config.toml
num_hidden_layers = 12
hidden_size = 192
num_attention_heads = 6
num_key_value_heads = 6
head_dim = 32
intermediate_size = 384
vocab_size = 512
hidden_act = "swiglu"
norm = "rmsnorm"
norm_place = "pre"
norm_eps = 1e-05
positions = "rope"
rope_theta = 10000.0
rope_fraction = 1.0
qk_norm = false
attn_scale = 0.177
bias = "none"
tie_word_embeddings = false
parallel_block = false
init = "normal"
init_std_qkv = 0.0452
init_std_o = 0.0
init_std_up = 0.0452
init_std_down = 0.0
optimizer = "laprop"
learning_rate = 0.00131
lr_mult_o = 1.27
lr_mult_up = 0.654
beta1 = 0.9
beta2 = 0.98
lr_head = 0.00473
max_grad_norm = 2.0
warmup_steps = 424
schedule = "wsd"
decay_fraction = 1.0
decay_shape = "sqrt"
final_lr_fraction = 0.0
batch_tokens = [8192, 16384, 24576]
max_seq_len = 512
doc_mask = true
train_tokens = 155600000
max_steps = 10530
dataset = "wikipedia_en"
MLP neurons of a small language model. Each row is named by its layer, matrix (gate and up: input weights) and neuron, and shows model dimensions 64-191. Each number is 128 + 24 x the weight over its row's rms, rounded and kept within 0 to 255. Numbers have three digits each. A neuron's up and down rows have the sign that makes its largest values positive.
Before each neuron's rows, "fires after" lists the tokens most often just before its 100 highest values on Wikipedia text that the model never trained on.

fires after: "j", "p", "f", "v", " s", "n"
L2.gate16:140162125123110107188139123129085138134099174103126129115140066162131145158102139133121112130119137125115087151124116118130131121140140131174128147178124128136147144162115117133145122120131106094174152082099076152121112118121103077091132150146125134136108191094123129126111131136120143124139163135119131125139134207179161091121152124121131116166115098119178157102126092128094089134137
L2.up16:136129153127114123126139112089114136129118177126125116140148062120158175142116138128102134137114126118110085134114124112149106124129150133150139155143136159126111115136122098140164114114148095131192137107109088129156145099136089094108105137146152114060105164122174118131097120135124138163167146129123135119168158174168118100131148126110100145168114081130160115099124124140100147134126

fires after: " C", " c", " m", "a", " M", "p"
L6.gate90:116124137085159099112127144141100130103104105119127164154131146130087124105137103162116109120116146130132144092173145098134141136151151149120141118131123094140108158139123140103092129154110117112166075114097065124150125119150160071117132149139113113132163108092122087127148145156083116119126123134114149117089132128094140116117138137082130128163160134190132155117098170134133112165166
L6.up90:122117137128157094144142154128145105120126134112107125130146122113139151134147098144127136130129105127080128122168121152080154135117145120154107104144157114115130120155148088142099123125077122124097164112136173114133119133115111125149119166138094085151113150139067133111100111136122121132119129101118122110123103116124118114136119089147113157110117172147080178169151115178104123104163

fires after: " re", "p", "en", " f", "ar", "r"
L6.gate293:133145104112169111143159101127134100134120162121079140153155102129141175129152131101131102120138111138089127132135057129107130131149142158175113134129152149154102148123112152104136134118117108132104081089108155095080109140118117129114103120110098123128121207116150164081128128111137144141113117142134160120060143138126166111126147125178131135126135166132156137124138160152085130137123
L6.up293:109116128102153169138102153176133134147142148166156126148110119124131108050143112150135110103114103096121071137150158148136093147137134127094112107151134146143130101129135136164128148122128088112088093172152117124150134122148133089075130130170134173111150137103114117097172110137134149149101145117124118142092141179138142082137102130172138127143118133108175126094131141155130132072129

fires after: " n", "en", "ec", "it", "im"
L8.gate40:137123095156118107123159125159116174111100115128115132120142110111064077136119107123129130110139140098151119140116135074115171134150146107153113132110140101139120151157103096144093143146140119126115128096160136179147123063134116154110100126138139147140124139160153138149124132180091127117126101099114118150121171129135127151126148105117147095129137104100127150111128134117124158137095
L8.up40:152143106158162151167139116140105134109099134126094089129154099132120125123107102152093134123119137131137104128150168141118121102139155135129130117134167099122134107077183120123139152169152131151125162094100092112141161141132108142119118103103145079159062120130130152146095127100157137145141168127088114113176110125157122097112121118111101082102122115124142121161140120116090131160145

fires after: " re", " R", "nd", "er", "r", "s"
L8.gate51:101136153105155145149106148168140138129094093132126168128127137134129148133090131134128109126089176117096103138183148124163075130151159089098086166115170166145112125147135116115109136124101111136139145106152146112147164127147133104119155126116113108112099111131121093105166178139100097150156124151130126111151164127115112118136096157158108092123106124134153131139114102130142137109191
L8.up51:174117115161102137126137144169065126132091136118128140134095097141139125132094116146119069121100105116117153151119154131107171148120171158126142164138094145096119087142122091109132141140135140080180134051162128121126132122145121121168138122150157147158099150131096084129122125126110139127148122117106134109162109128096119109129101161152105127154145140134082156143118080104111152133163

fires after: " s", " l", "v", " S", " d", "S"
L4.gate78:152118125104169131101147122093153120089124100164154150166116101167137112114149138139152109157145137139139120107119137134131128091123143159145128112153144118109167136114086112173141112144138153085121148123188110091140162124138118143127134116088147136131124139109111116080147112141160146127161142129109164095146117119108127114122127175142186121110108148147084110196074128101145087103153
L4.up78:073134106102100131138141125111154136139144166135145131148153130157102137147163115114159112140141116171085094105134085126144117098082143120103146120139139126127177119119112138186132142158103097132157136112163128147121144147114146160115138178126103151114089129137130140107137095131147113111156174179103112108126092122097142106095142108141102141108096118142092137124138152147104088126182

fires after: " n", "t", "ot", " G", " w"
L2.gate162:146119104139173116126094126200128089166114109137177110124159148087112134165132176114116117126150118069155151131161092124155144143149118148114143149162138123104144151094130137132140145072110147136126143115106151141133109108084116142126097058135175117127130085127120160171123156140064119128127130155168123148135159129121106168115159127179114101127110134112109137098129113109092166147150
L2.up162:176085097156200160145096113162118113139117112110138160118138135056162156085135140103191138139151145147172130138118119131142106112121087126119125175145150117166107110121105149104115100168139140137125109131121140152128128110092130133111126109157134077108172123130105121143171125131110129148055097125146092134166109104149134148155137098165136105103134144146127132100154170135129131141082

fires after: " n", " g", " R", "d", " D", " c"
L2.gate35:116129118085124148142119102153127124109078182126131131115130121155122131122097171138119159132106137130146121146134164119128133138126159177148091111113123153128114122170143112104108107170163142092173120117136125099135097153188159097107135140129140133124167174157142097143093150113151126120145117175124128146111169142136163075121170098130160106161135137111147120116115129137102131114130
L2.up35:086159147073109113106122145146105112076125155085121094130142129143138142162102115119097147083101142145141149130118162107135130111113144154106107121097143181119126100143185151112141085133145133135139108120161162128132112140168143142154132119170116139133142190137146141126135122167128119134113138182098138158151140117148132123088148153172104117148111116099104140140157124133155108103137

fires after: " c", "o", "c", " C", "or"
L6.gate347:155109161153097145076166133119143152130164119107153131127103117130128107148126133138148187140117157090123154136120115119126104085139130124142113132152158107147141140141111109132160133137075121111107093149129087128107124097179125138125152129154135110136127136159111107169071141141142113094122106133101147147139113153136111106171157139153119110088129139135134177157199154079091131121141
L6.up347:141146125137122111118117119139138112165110140086158100079118153167089086142061140149141133145162127102151130139131150118128128148113065110086122143133117137049149136161148164158080116127071124127139139134166131104151144162109150098143175147125140103142118176108091097138137132070133141105125110095134115149101088125111121115114141112133085138111084107128140113136164129157072072092107

fires after: " T", " E", " d", " R", "T"
L5.gate222:086092133114138134161142124123166149155129161143133140133074150121125163142127114120109132147095133156187130126105129125142094120093088126123092134111123146156119139140125146132163086129124061128162124164142113107130125156124148118110145101124100114124150145138108150129161118112136129084170157101141097129124101135108142101153067139120129094101111163123148147084092135142140119182161
L5.up222:142112161108116132109159166118140136124132098114142130139116160148143115057173136106151122112119107115145103151157139141095129118151137171141149114164115142136113089133150161121161112136142114141144122093130118099184104142109124100141157143105142183114130109131158138112146108146109102099129103101093139178119160128114118166099144052122085131095175123102125093104123110119157134126167

fires after: "e", "i", "o", "igh", "n"
L5.gate249:143121091086127154115153130074157189149138139155148106148125135124118115146115136133127133135099136102142143130111105086149181140138121081090163160145117136106144158123089134127124113118123152146120175161136110144129111131164162116114082146118095136126110123130106111146134134105150131141078101103134099137145170117144113152154132103165119110145120167131119098156116151127137118195155
L5.up249:110158135153151152104172108122170154155146098107078137144132121185104118153115119116067153120107116126113125136111066157131182082121140090111156124135120131128119154092180155131097125128121163138140127122137102138120123117150116171141116148140098151148101119087105117147119096130141099130098123173105084127083127112134150166147117126178155136103152127144120110101185123154089114130125

fires after: " G", " g", " f", " th"
L6.gate370:097101119087120129106131104121136155132103094100228089139141115103121115152134161129151122181117139095124107137097089113160078172145131136113119148135120142121155121128145130165123151099140117112180075091156109125144162128187119108124155125121108123099144146120112121094106112138111158149085117133147141140097160156111120118128170109105108157143099159161136126123142118163124122142145
L6.up370:125155098131144131121136138095122130115097100112157165128135111130139143130113139136215147148154148175125062125136122128128174080087095119102150128134123126119153115108115121132087107147175141153144159115137139113155160127122154120178134129132136108132128122111142120136179097181110139158132109097148140108126075132101153125133153136111093150127108133134117166115143100127130109149176

fires after: "on", "an", " an", "n", "en", "un"
L5.gate21:143130071167158146113103141139107108135115155152129130150118134143175119104112104111091122118148124182115140125130124090133160149155102097106136130152125140096134168136088123169092104128162105125102148127099134118113093106100126162105125102171127130118108147088137152122116141099156126136131130131103108105077133150130111118129119095141123117157119121155137175080146122127118097111141
L5.up21:123120129121193119112124117092106117144162081133127138093088119131089120142160142125129134128128147154143178142157095171138158123146110145163176094159087111126177115127156133137139173139136123092112117105146148062119164188145119137129157126098140133145151103125108133148182129138125154157102123130132113141150099092115137139115152118112111152107121135137152117131103135109147113147104

fires after: " ", "a", " c", " m", "p", "ec"
L2.gate288:100088142106113105154144129110159172136111086130128152114133110126079090176159134113125134113145117139150164121110130104137150188114109144101127151110120152125142117131155121143094137120112154123146133111177083176133109102135151145124137082149119182093127139100116120180119130137074113141087135124118082122124131104141121124119130089104156150138183119141125120107125153112105143132163
L2.up288:078111168105119159132149064081100133141135127115132161120118107128103088161141116115128130140140125128131182106107160108121101139140114142122106134127125116121123115163142111125124096102110115109143110118166073136140145099139180129099082101165102181127125092152121161126125147116082111119100128156141112149133140120119148110104120131129118148110133124074125131096158138139118120148150

fires after: " s", " S", "up", "at", "S", "i"
L2.gate54:138112143128134093138142102134149104109109130198133137171118116135117122135095136132170168173127125145085099144142119139156148094171131135117087113106136114117118176117109142154111133164140115126121125116150137105118112105129129137124129142134143113145115177085125129099125143100162141138176087139142131118139118170083102142115168100148151160092110156155162125118134106137129117097115
L2.up54:098135152107121103154109125133125146149150136173109121131131122155153085158117137138135165144125133144117118109080126128137153085138128133105057114106142081151112140122106151186121111140130140148120181134151128153098153106111162172156154117148116113104109209072143111065100149099140096120155121120113131135123123116130132118120132087121150129104104133120106146097190089112131106118089

fires after: " com", "p", " re", "e", " e"
L6.gate108:119136095134137104107110151122158098119102135105153146103159127131174164152139135147122157165103144145138118112150150093149137133101073135131152135179131174093128162129109150140122083118103122142140153150159167157137138139173150123107070109105128156178092126158167128085173158081116125125101144099125109143101129120105104095139134109122181100137127121102129171151118113095065113124161
L6.up108:114123169111160165105107174084144188162122151156143141094130129108148179144121127118124110138101098156094124131151130161118128083149160175169101140148142151171136123133145142142108107150123124092141119139138112143098148163131152131166107134119097119114175107116121136134180144113182079145128119171153122125140113120103087122142141129146129131101106155145134113154112156129157148113165

fires after: " A", "w", "i", "n"
L8.gate114:126149114099126136139151144104128130186085160125106147089182143129140148124123153146101123097115144123151150152130123122092110103135089064105106139107136144108154119126113161157126050109146138121144127139149130136132084149103126154123089166124113107174133168140109138149127106097184120105131124174117097148099119108148097135147135185119138156123106138158105112124106114103093164140107
L8.up114:117127137130135163127170107131120171150128059124107098151103116150135128167066138129127100116120153097185105115102157146156119094174131134076096079094122156153137128136116122128153125146172121117144113152099131129166128152119107157107117111142109150120120149122141142141108133166134136098140091136121139152130084145130151151136096155124148088119187108110130157145143090073121082167127

fires after: "u", "ar", " f", "l", "o", "ur"
L6.gate26:133156109110121139138119150139126107129141076140130116119118103176109111119136152114102121121146117092082183113134104136126138121120166143135118132104144097112096142095086126158098125106132192119155146120120094153131094125114098132110089092164118100108175137111156136169128124118175123087140092157105115121132148182140125123150131118111112138158097149141131116179112178138116107152121
L6.up26:123163133118133115154124091089150117128151113147124107148137131138108117149147113175122128154139107094126118160116131108140111157103160120118142103157134124107127168100113102172112147129093125147105139116133127123125146163141118131139150131150090170139121107095146171111180139136137117098133170059108109158093149147145117149102136113149116151146121119136124077109157079140131119130136

fires after: " c", " v", "a", "r"
L2.gate229:137130103145132110099135104139202122106116086101141151125155116138120113139120149097134138156109072116100189169131101145172120083127094148141155142148167118149152123110186119124144092095118129117214120138132133138124103099070133130156104142131143154092154165133124107145143139125077133132118107121109138129086107104113163101150144119109105172115109126134150137102111135134081128138125
L2.up229:097138155141100149089132145107138119106125116123128081131117100161120136132138120061119153124121091099126142132125132098148121147184109143132090113150144115138105111137103109104176122126163152137158101150154155093087114127168127120165088100130120133097160154145142198138123134100093159107145102169078150160110116109098128091138136079137133109128157107144141122126160123160143114130096

fires after: " in", " con", " r", " R", "-", "on"
L8.gate206:147127147131119125141139174100130109119135143120165148136114141119112154135139167136163126169122152136134094112136131110145143134115121094131134134136123151130095158149124117174054149093130108121136128105074110138148129109150091148137100144143162136140114139112109169096120149133165122088138079161104171118085112146083104149109137123150103104171128180179115134124133139139117121146140
L8.up206:107108167107100119109158139118164111137138106088095116133101116108101123129159149099112105126130142168088165132133145119131172126100119132127188153141128155147113125079130156127144083101133129075125136135137094108121083103107175127173155096130177103154125128149089124104167102133160135128155156172110154103156147147190111163176084152182100115161127112169130135140131084152145131083125

fires after: " al", "ec", "re", "a", "ord", " r"
L2.gate326:139134134121134107146104121095158143129108164153146137111158146139074153181154119097181064117125097106101183125101129109125122129124144137105111165130131159129148163095121166144079121146093116145138085066122113133174165128089111120175100151128105119089100141111099143126121139186138118111124157132141122113134098115117105125131168103145101122191151127132132149093144101093120101152136
L2.up326:114128197128156164152116087129162153100107148143156156094165096087124183128157141115083124132130074138131150150131124098124123132115116156089134119113158137099085151113125145121124086095130094110128124089139152135144093112132136133122130106133179107132121134112102127159106175094110109063142131160121135140188118121143168109153091121149095083147153127102122135132105134103130143137154

fires after: " f", "p", "l", "n", "k", " pl"
L6.gate298:123115108074104109094125091152137155128122077125124132158145133151120166159115139125157159149107153121115095074109110140169159131137108125135109141136150156153114140172132134129104106117144119157113119152158127070119135112123129126118105101112135099112120197084154161133125072170140138116115116134090143166093112169117121112140174115116139136084101166133137171129151130115098142167139
L6.up298:154121141121077163166132173156151140123101138150081157122089148124108104112124137144121137151118088142124088167164162094210094118124125134136135155125173118118155142148124095118120103131139113158103130163159089159120139140107168130158173130098136114118129086151109107125086133112145138160134117122113081129099131144104128135112122099126116079123129145091138141141122135164133146115158

fires after: "le", "r", "l", "m", " c", " m"
L4.gate234:134145160135137131108136122144186120135112123125144127110126140143114113152129139158103111138170112112148148122141162091108137104175153128131151127101133119118121138129135104115121136110121098125114107100168081156101111091142134121123102107132151147113117132077097167137154149147159152139127086127089133121060161128130116121126113086142127149078130089174128175131142104132101094122103
L4.up234:113122117091118151147116129142154108168113152113140183089152130132131141128174150110107126109115088088145142124138126140114133132173130125166141133084144119189171132169114102139098117078090104129125124128146120161167125128134127126138125105158138168122140096121092168159144121103140131130118090151115122105113094133136120078089082072143104146105124154161136151123152140143108140116099

fires after: " n", " Y", "es", "y", " L", " w"
L2.gate12:127155090041090144122145138136097113150155105154137156138139185058115095138127122122155116111141107104112142154194127137134143139122162128136096122120151176125139124106148084157162121147095158101161126146084153108136119147123088110154168107127133101116173095159095153130132134094135145130149136113134114130129133118125114161125170132123136109104140126139151110118129085166074116120101
L2.up12:151180145108130136120114131086127120166124153166126179112142136103153171174115089133154112097134144159135151099124135119119110131075108131154160127143144120133158128112132145124083149127143139077144165127138143160131121159127095099151168128159142112129126144147113123116105098135123121146129109113163121149110145119133167153140203144148149097129160125123106152136121154132157147139114

fires after: "es", "om", "p", "ions", "v", "re"
L4.gate68:106148141121087126131105125076125100153092125114122105129154118125151119126161127145135164115125129158136085081159145115065138102126100125119126143115102124095117135127127155203130120077081077124105157113108146138113124113146107088125062118137128105136098185099116172147207181132135145116120109134151139163110112138095113125153116123126129140138108127129119107125164132124096139117145
L4.up68:132127089115143089144103156103153131147091143136102179125146151140129157163107149093125137121129115153127110125152126174104107113146152144106132148138151114107135107124147111100134136124140118110123180159057132138118127110106137098187116124161100095106102149090087136102138162115139128120112095111129121109130112100124136131140146106132134167100122141146132156142118094126126130130151

fires after: " re", " R", "ions", "en", "s"
L8.gate235:118116061124129118125090145154100131099125069146132135126101164109129123117141135182139104120139145116112107079132140142097121150125120140114083131118155117123111152142070147125111134142129096141143125111141105146146168141129143153175124131112164122112143080152132103103170126120135118130084092137158136128117133152116118096097147099155082131107115141133156117109082107102105153110171
L8.up235:172149108155126112112085154117150137147101131127158173101088171172121147138117110161101137118159129129105154119085125136154146177129141110113152129131114139131123126089132117128151128102103136125124083133159084131122113091114102103153105102159080149091103125109100134151141116112115115140135080152068166123166147123111134141144107124102108132137129142090150155146176113173130123122133

fires after: "ol", " d", "c", "i", " c", " C"
L2.gate155:139133105140111120144116163138118143149086107143105163115135138097143154127098161117149091147153127154140109137122115100182149095138148153152084127143173159125105192170117140099091159123138156169155140104176140106135089119144113127101135132087129139136145121125121133129114146109155140095155110121112091095135076171108123105112153118109104118121104164172125166117117129124156165143100
L2.up155:139170099124097129150088143136113114125117127132111084091114152146134105088117147127122093164166120160153120128142101127184135098119144149105135140146162143094108146147094136094075124135103171154176153156173121104133135144123140146117139132122112093106099130177136076144124130108144152103162101111097090136132063140139132119096136169087125121090091108159119155126158078084152128071097

fires after: " re", " s", " R", " S", "R", "S"
L6.gate299:115089121136133112185142089159147122127152090097124150122156115121129149129114164138150129139162141108108108090161138103078119118090186141118093178140163102116124144084100164159120125158154091110125161104152099138138134107166148144120097173144093125134134114118146117098126124144131127141140132104103112096111127169105123130122112096120115111144155154160131174154134113153129125169141
L6.up299:158126113168139116145099165095122110107114081133118168126139166114110179144158128139069117122127132101093104132096118156119153165115123132164125160125115134105156106125159150133123210138116141131152120111119124095163166120144146119200157109148096141121058156129098135119122122120139129151110124145172149137151112117074136113130118124112105170149132117173144140144120132102118124144150

fires after: " s", "s", "c", " S"
L6.gate58:125128147119134091154096177146126155114163121152110103165143118131158141148109138145131152189140143144132151119105150141164128115137108137120128139203116132141141158121137149119117105138117140135166131098145135111130106123158164111138143135134126140126123155098137134132109157093133111109098133136119138156091101096111165130149125116134174127088071139179134120080088134161137089130146
L6.up58:124115111150110110140123148077113134113132112169175102145102093141091109117129147103142124134142158104116079088144118152124120116092157125154083112150144098086126152115139124154080155104139146171134140097093154107094137139155118115113152118150117102093092161112140096091139128102140176143105118145167106140161139105140117131114127130103135149094163143151098111183131114127179156143102

fires after: " k", " st", "k", "re", "d", " St"
L4.gate269:132133139145122125103119165117105144133144121148109121173141138120159145138078140138188138120123172175163107075108156125135117088072149139121123152160146147144127117151116151132152129121124138125103176131130086088150137116109154125104164119147119119139094099118127102107175129131131129162113148109094146135136140155110143131161136128149129148116118171132120130130107094132160136104145
L4.up269:108136163132157110136082123198098137114140126102139128141143194157148098132090115143152175121096095134116103149104155159125152136133160132137142160099135145101084137164157172150182127161135133178125106130122143124133139147122149122127164147098111097144145115162135087132115143083095110162102111115133163139130135145135130151119133180109115138082097104114070158149095124106142122160143

fires after: "u", "a", "h", " m", " n", " M"
L2.gate130:120095115097143100178158093116107118119136142121119165111139136162103123152172132162145131166129084145117127089091093110129132097148110091144128123156133103145127145173130134143110104133128077136154148080141097166150081101128106147100143100115143117111144115142120119104180118142154097160121115117153121100109104145133135077122088104128110170106146195133147116149148131191089109163154
L2.up130:154118138124141165106171096120144128129095138140166132167114126157118105117133130137140120116123095121105163119115101127053121153088094066138101142106134120120136131173106134118121069105119156136147127161119098150130138133104105161119104087113133166148118115149118163107111141132128128119060146110156133128106123082140103133154099138154121131165092120100180122142115148170153095131124

fires after: " c", " the", "r", " s", " re"
L6.gate223:138138116129113119152159126098131097082119135117125125110154068161108123164144143104084118128113118161126114141145124107139138133127118117130132114133134112127128146151115121122095120106148137156151100104125126106110092107128101113130130143118110124126093158073101165182118092136153137135129074109075135134109093174090150134124137118126119129119112129155193146104169139141089151156137
L6.up223:149106130136111101133176183141105055078143137144125082121135100145093100113176145083141158097125121108156153128083111136142097134135139082102114133125127150124117134114087154112135140148154131153136124140120163077108128123121125122143121143192107099139144155150173123141140141089139121144107124101128091113104107168094108111068133129134126139091135131155145139138131161128137125173105

fires after: "v", " pro", "on", " con", "p"
L4.gate163:106153166134122126148127115130150087136107088128133150142113107156129110105112171167103111080122123133159098114132132097087124154140178139129130122135118112128135129147089147147154127129167111114110140108108111113152126106140128132100126172122159133148147153141123137125177115144112179122147134125141142155130176146106132179151109078182092138107062118164160130095099127113136083114152
L4.up163:123126119137121089166137151106093099138129110102155087130129128140141117121166137088058096150152170141124107114157091093123141105121200130127174128147130149115072136108126109086117117131127096102106129153100104133135158108092093106159122157117136118124112148143166122100147161112131155162114181153109129109093172117093110131120154096152125147151107090153129136117111138134134154147147

fires after: "es", " re", " con", " pro", "in", " R"
L4.gate30:124133150151149138160125116112132089094109161118147167131124122131179177149137187105137155118150111134097092144114140140124109167175094153129102141155151189114106154140137116170137123109156074124134142094143142108140097160137130103145130095102124108119151068123119113132218150085076113122117120098134088083107105135106111147153157122097096118115092126136140118107132117127155106106125
L4.up30:102135130125093104107070130108138110125106126140151127133135118152118158123176165094105139156088183107130118104160132106140121141115179150120114121144094114129124162120088098139103111137131107157144142118142140119120166120156086138142105154117103095116094179118086148094136121122152109166157158145119119175141114127142103102150134079133149116133137112140106114113156159153148145135165

fires after: "un", "u", "ar", "ed", "ain"
L4.gate317:130120128169108148100129145146118137154142142124124149129147128095148118129072092165143184144111159130155166111115138123128121141164111154153149167148122069117122141149190163121155114136136133152147114143157106118158130140148178145136148135126132166149144093117119160108112120125096143127170131129128112141128079158131145131146105145109120142102124154108151101124095095108171141149151
L4.up317:116111157140105146104108142163126139141106131123122100133168093130132118153109092172130151131127180125092136112132120121159131135139132144146162161135122108119108122174160145124111151124143127162130085122136069118126115138126121184145114190171158128134113128098120150119077136114125147139160136137100142110131113132115172113137131159118151109120136137133177162154093103090186115137112

fires after: " g", "Q", " Ch", "c", " C", " c"
L4.gate125:131162126125091064131106125129130149118142139122126129153149151130148176120119161117175181143149175153117119092137135151163140141090112133143101116161126113143149188150134154103141150150098124141140140106135150128107161134151141133137129136148154140144130133129136086139095136124136137141135071179119149181132164166097142084128201134130110184100145100113127149156115149123149089149098
L4.up125:147161125129091105107052152168150118118122125181148143127117113114125113112148145150150150127169164133158138134111146124143127122095074147141106113158127138106193133094110107140111139068102134117102172118147156146120134143114128107128101156168182106138119140187103114087129116122128129144171109108144122159116102086120140129128152175120137118119094136083096119156114133142146121122113

fires after: "d", " |", "-", "k", "i", " D"
L2.gate137:107131143108119161118152165128130127129095119099126142150108113076145116109122145147147112196114146127164135133125167128154150127078151156131103153103129119123139152153131107075124163141122111071137127139127127074088126119154149115112130116168160129113121119156149145146120135136122120182157137137120145066123087150113122140139112141138110095135068131138151138101128113107135134167112
L2.up137:141165150144132135151091131111092164119134181131124132111116152139155169105110146163096145119121165123107105137151125137165123102134167146132122093122110123096114111148120115159143149105140086123155155141119144083147116128185170105092113111111115175114124163124148096148124123146113120130123147155136116088150168152155141133107117158155150137186124146113120112154178102126139137143101

fires after: " E", " R", " con", " in", " an"
L5.gate229:166103128114120129143147130137145114121129135135112159142121145110156125124131169103152119098127088147121110127122136113156143121146155130112101110108103147109197126171115170155134144156118116061130137144127106114144151105137121142156106147142125112133118179115150166115137122107141114095164137150097121085092169153128177143119154101154096126118110114137171140133114186195063109110111
L5.up229:087101146136130119116120166151185167106138148109159112180137129128093105143162146117106114108150134134149114105102095114071145133144113168146136087164130163166113154135156124088151137136120076128163118095175112093105089152110131144136138144123124120119145138108103093119123118137117113128165139113109119146173150155135126145099112076150103112117165136118157128124101085125085173097151

fires after: " re", " c", " m", "c"
L6.gate34:135148134138138126097132135097146102124130117109149149156135094160114155120097124141110122132118113147144100145193137126141127172104186139120123114125157121119158148123120143073069171157177131139153091110161110152110130120134102058117101123099078111149118160138155089140095116083123127067124122116120138132152141161106122095102135139128117117124128148151162154094109108126126131151174
L6.up34:136166112117117145165128156101130107146097134117130161121188108107156170126090189148136129141082104138152136154143174139134160129124149130132162102106112159120122109142109130135123155123122153119131150132130171153113187096123118112155127132069096123152094127119150113157147172099094139097137116106108094105141139101147070125165149135137125160113122115134121126143117137112142175141135

fires after: " p", " P", " th", " g", " st"
L8.gate135:147128127137148100156098129095147199103098129121123154133125104169108143133144131138120181111109155080131116082151113112124120111157137107136159172134150123092138143125135147159136115124104108129181132092142167094169080120180105103101114133116110105136083146142105132112122151112127103122145133129125145135138152129118122129133142130141097118127101118149156125162114123162142107177141
L8.up135:102148085128154119150142147164134116143113156155099121157100112120106172164183102124154153155135157189098106128106117142108132095138138144145098150135123087115168115122107128127082116129156125154087124148139096103148134177111135125114125120116127106147157103073147120102115106151125109114167104106125122108116112163157124106119171107157110122126144141143148125149054076105166111113118

fires after: "s", "re", " St", " C", " o", "h"
L8.gate170:124161093153103139120080144101130098105155183145134158167143138122176203171125163152127118137092131147146143117125174133164134109112141154147094164109146113116093122140146115111134151122143142125142164147102107099133118145110129117194091113123095091134074130123153141117145139120154130125156119138150136143119127142115119128073148134156144155123117107139071090123120141098140158129110
L8.up170:138114132097117125088123156147141117140137141101150122144069150134129160126119118121130111097111114179148175085102118170123136090128145137081184179103134153089124134121113138130162146141105150134109099149135134115112094112115147084130143084107117117148117136142100149121109180123186150126123115126171141115106122132102116077130139153122118103104175152147152126131123140072146116116169

fires after: "u", "o", "l", "ra", "a", " A"
L5.gate205:138114094083143095131121150107113123122127103171104101138161150144124160133147139121128080136136094141130129174125111141112145118117173099123099124120171093111110134147064141127154108160140108116165119128142099131113119147136106118153154149169134148105136092127108105154140110118136111099134094178136149128111123151110121086140155122148141179096112135158110148165108161125112126119090
L5.up205:156114141121116162140104163170094142116156118170110102103126166120117138159100090136125137201082146137149128104157126141154098144124142120107157117138117087139128124211149097129170128142110121123107131099107124157114161138124117114138108143137137151184150089153140156155107139110163091105117098093146103155121109125159125154133111107146152109139061102128153102147103134103152127143114

fires after: " e", " A", "e", " E", " N"
L5.gate334:127091067122135135147170155137121069136124124149153130119115116089140152138117134106162134142143171148108108161157139135151109089160121167153096099162119212140142139136142137177132113118153095126133145116130116141110108136110141144108131122086123114130119115108141151149110140141150123119154141112106124156095113150094115100144147137136130142144170166140146140161075139107099128139152
L5.up334:155071114141131159177116149146122107121119161141203098142138152102169127132076117153117088111122105147150169145158141167135172114148122112144128129144120168108100113128157146144162138154111127114129088102109106114118100179129118136141094119091185078119134096143162135132122150126150097115142127128164142121120109111132137137144138139182117130128112147131057129113128144159110128158156

fires after: "en", "n", " w", "w", "es", "er"
L6.gate361:130166048140132098119103131118160104141101137132114127112132144150180162144106131132167076110146105098093160147120111109136146167118107108133143123153160154118182144120110099105116134124077108129126132111118158098151115122144118095145110133124158163112093126097140180124122129108156149135126085157083104113150190120150083160144105100138110147108130116140115106119144139111141111104111
L6.up361:103127132118142134100110085153102140118144124124099170121119136131135120123083127120159140108144150133148112084124128148132107141120080079082143099134106151173171130149197142138143109091138128118128161099161126113115127131125156157090136147130115118177115146134138142127157099108138131136098147082126098144102116112106143139174135110126125114116161127128136102128144094076170116118133

fires after: "o", "|---|---", "re", "e", " C", "ou"
L6.gate271:137144112154134132105139126088148152152105123083132096106150166150148144125131170112135155188106119131119147119121108130148143107130114117130105162116138116108137159099145151130154117098129125117160153133177109104115116115130111151130122124118101109075134126129067106110137163121138120095149139171093165088114087112093117163185156128122154114116133152107157159099174188093120129100111
L6.up271:138133106087138154094119140099139097131159152143119106146097120114125166132140126108125105130152133144175133116146091111167096116082107146138125159134136122126126097148138146122142126141132136099187162125133115067086143172134082142104132113080103138134126151150108141132139122134125125115106139143137137168121088110116096113144127146105106123140096144116158137090130117122074159159091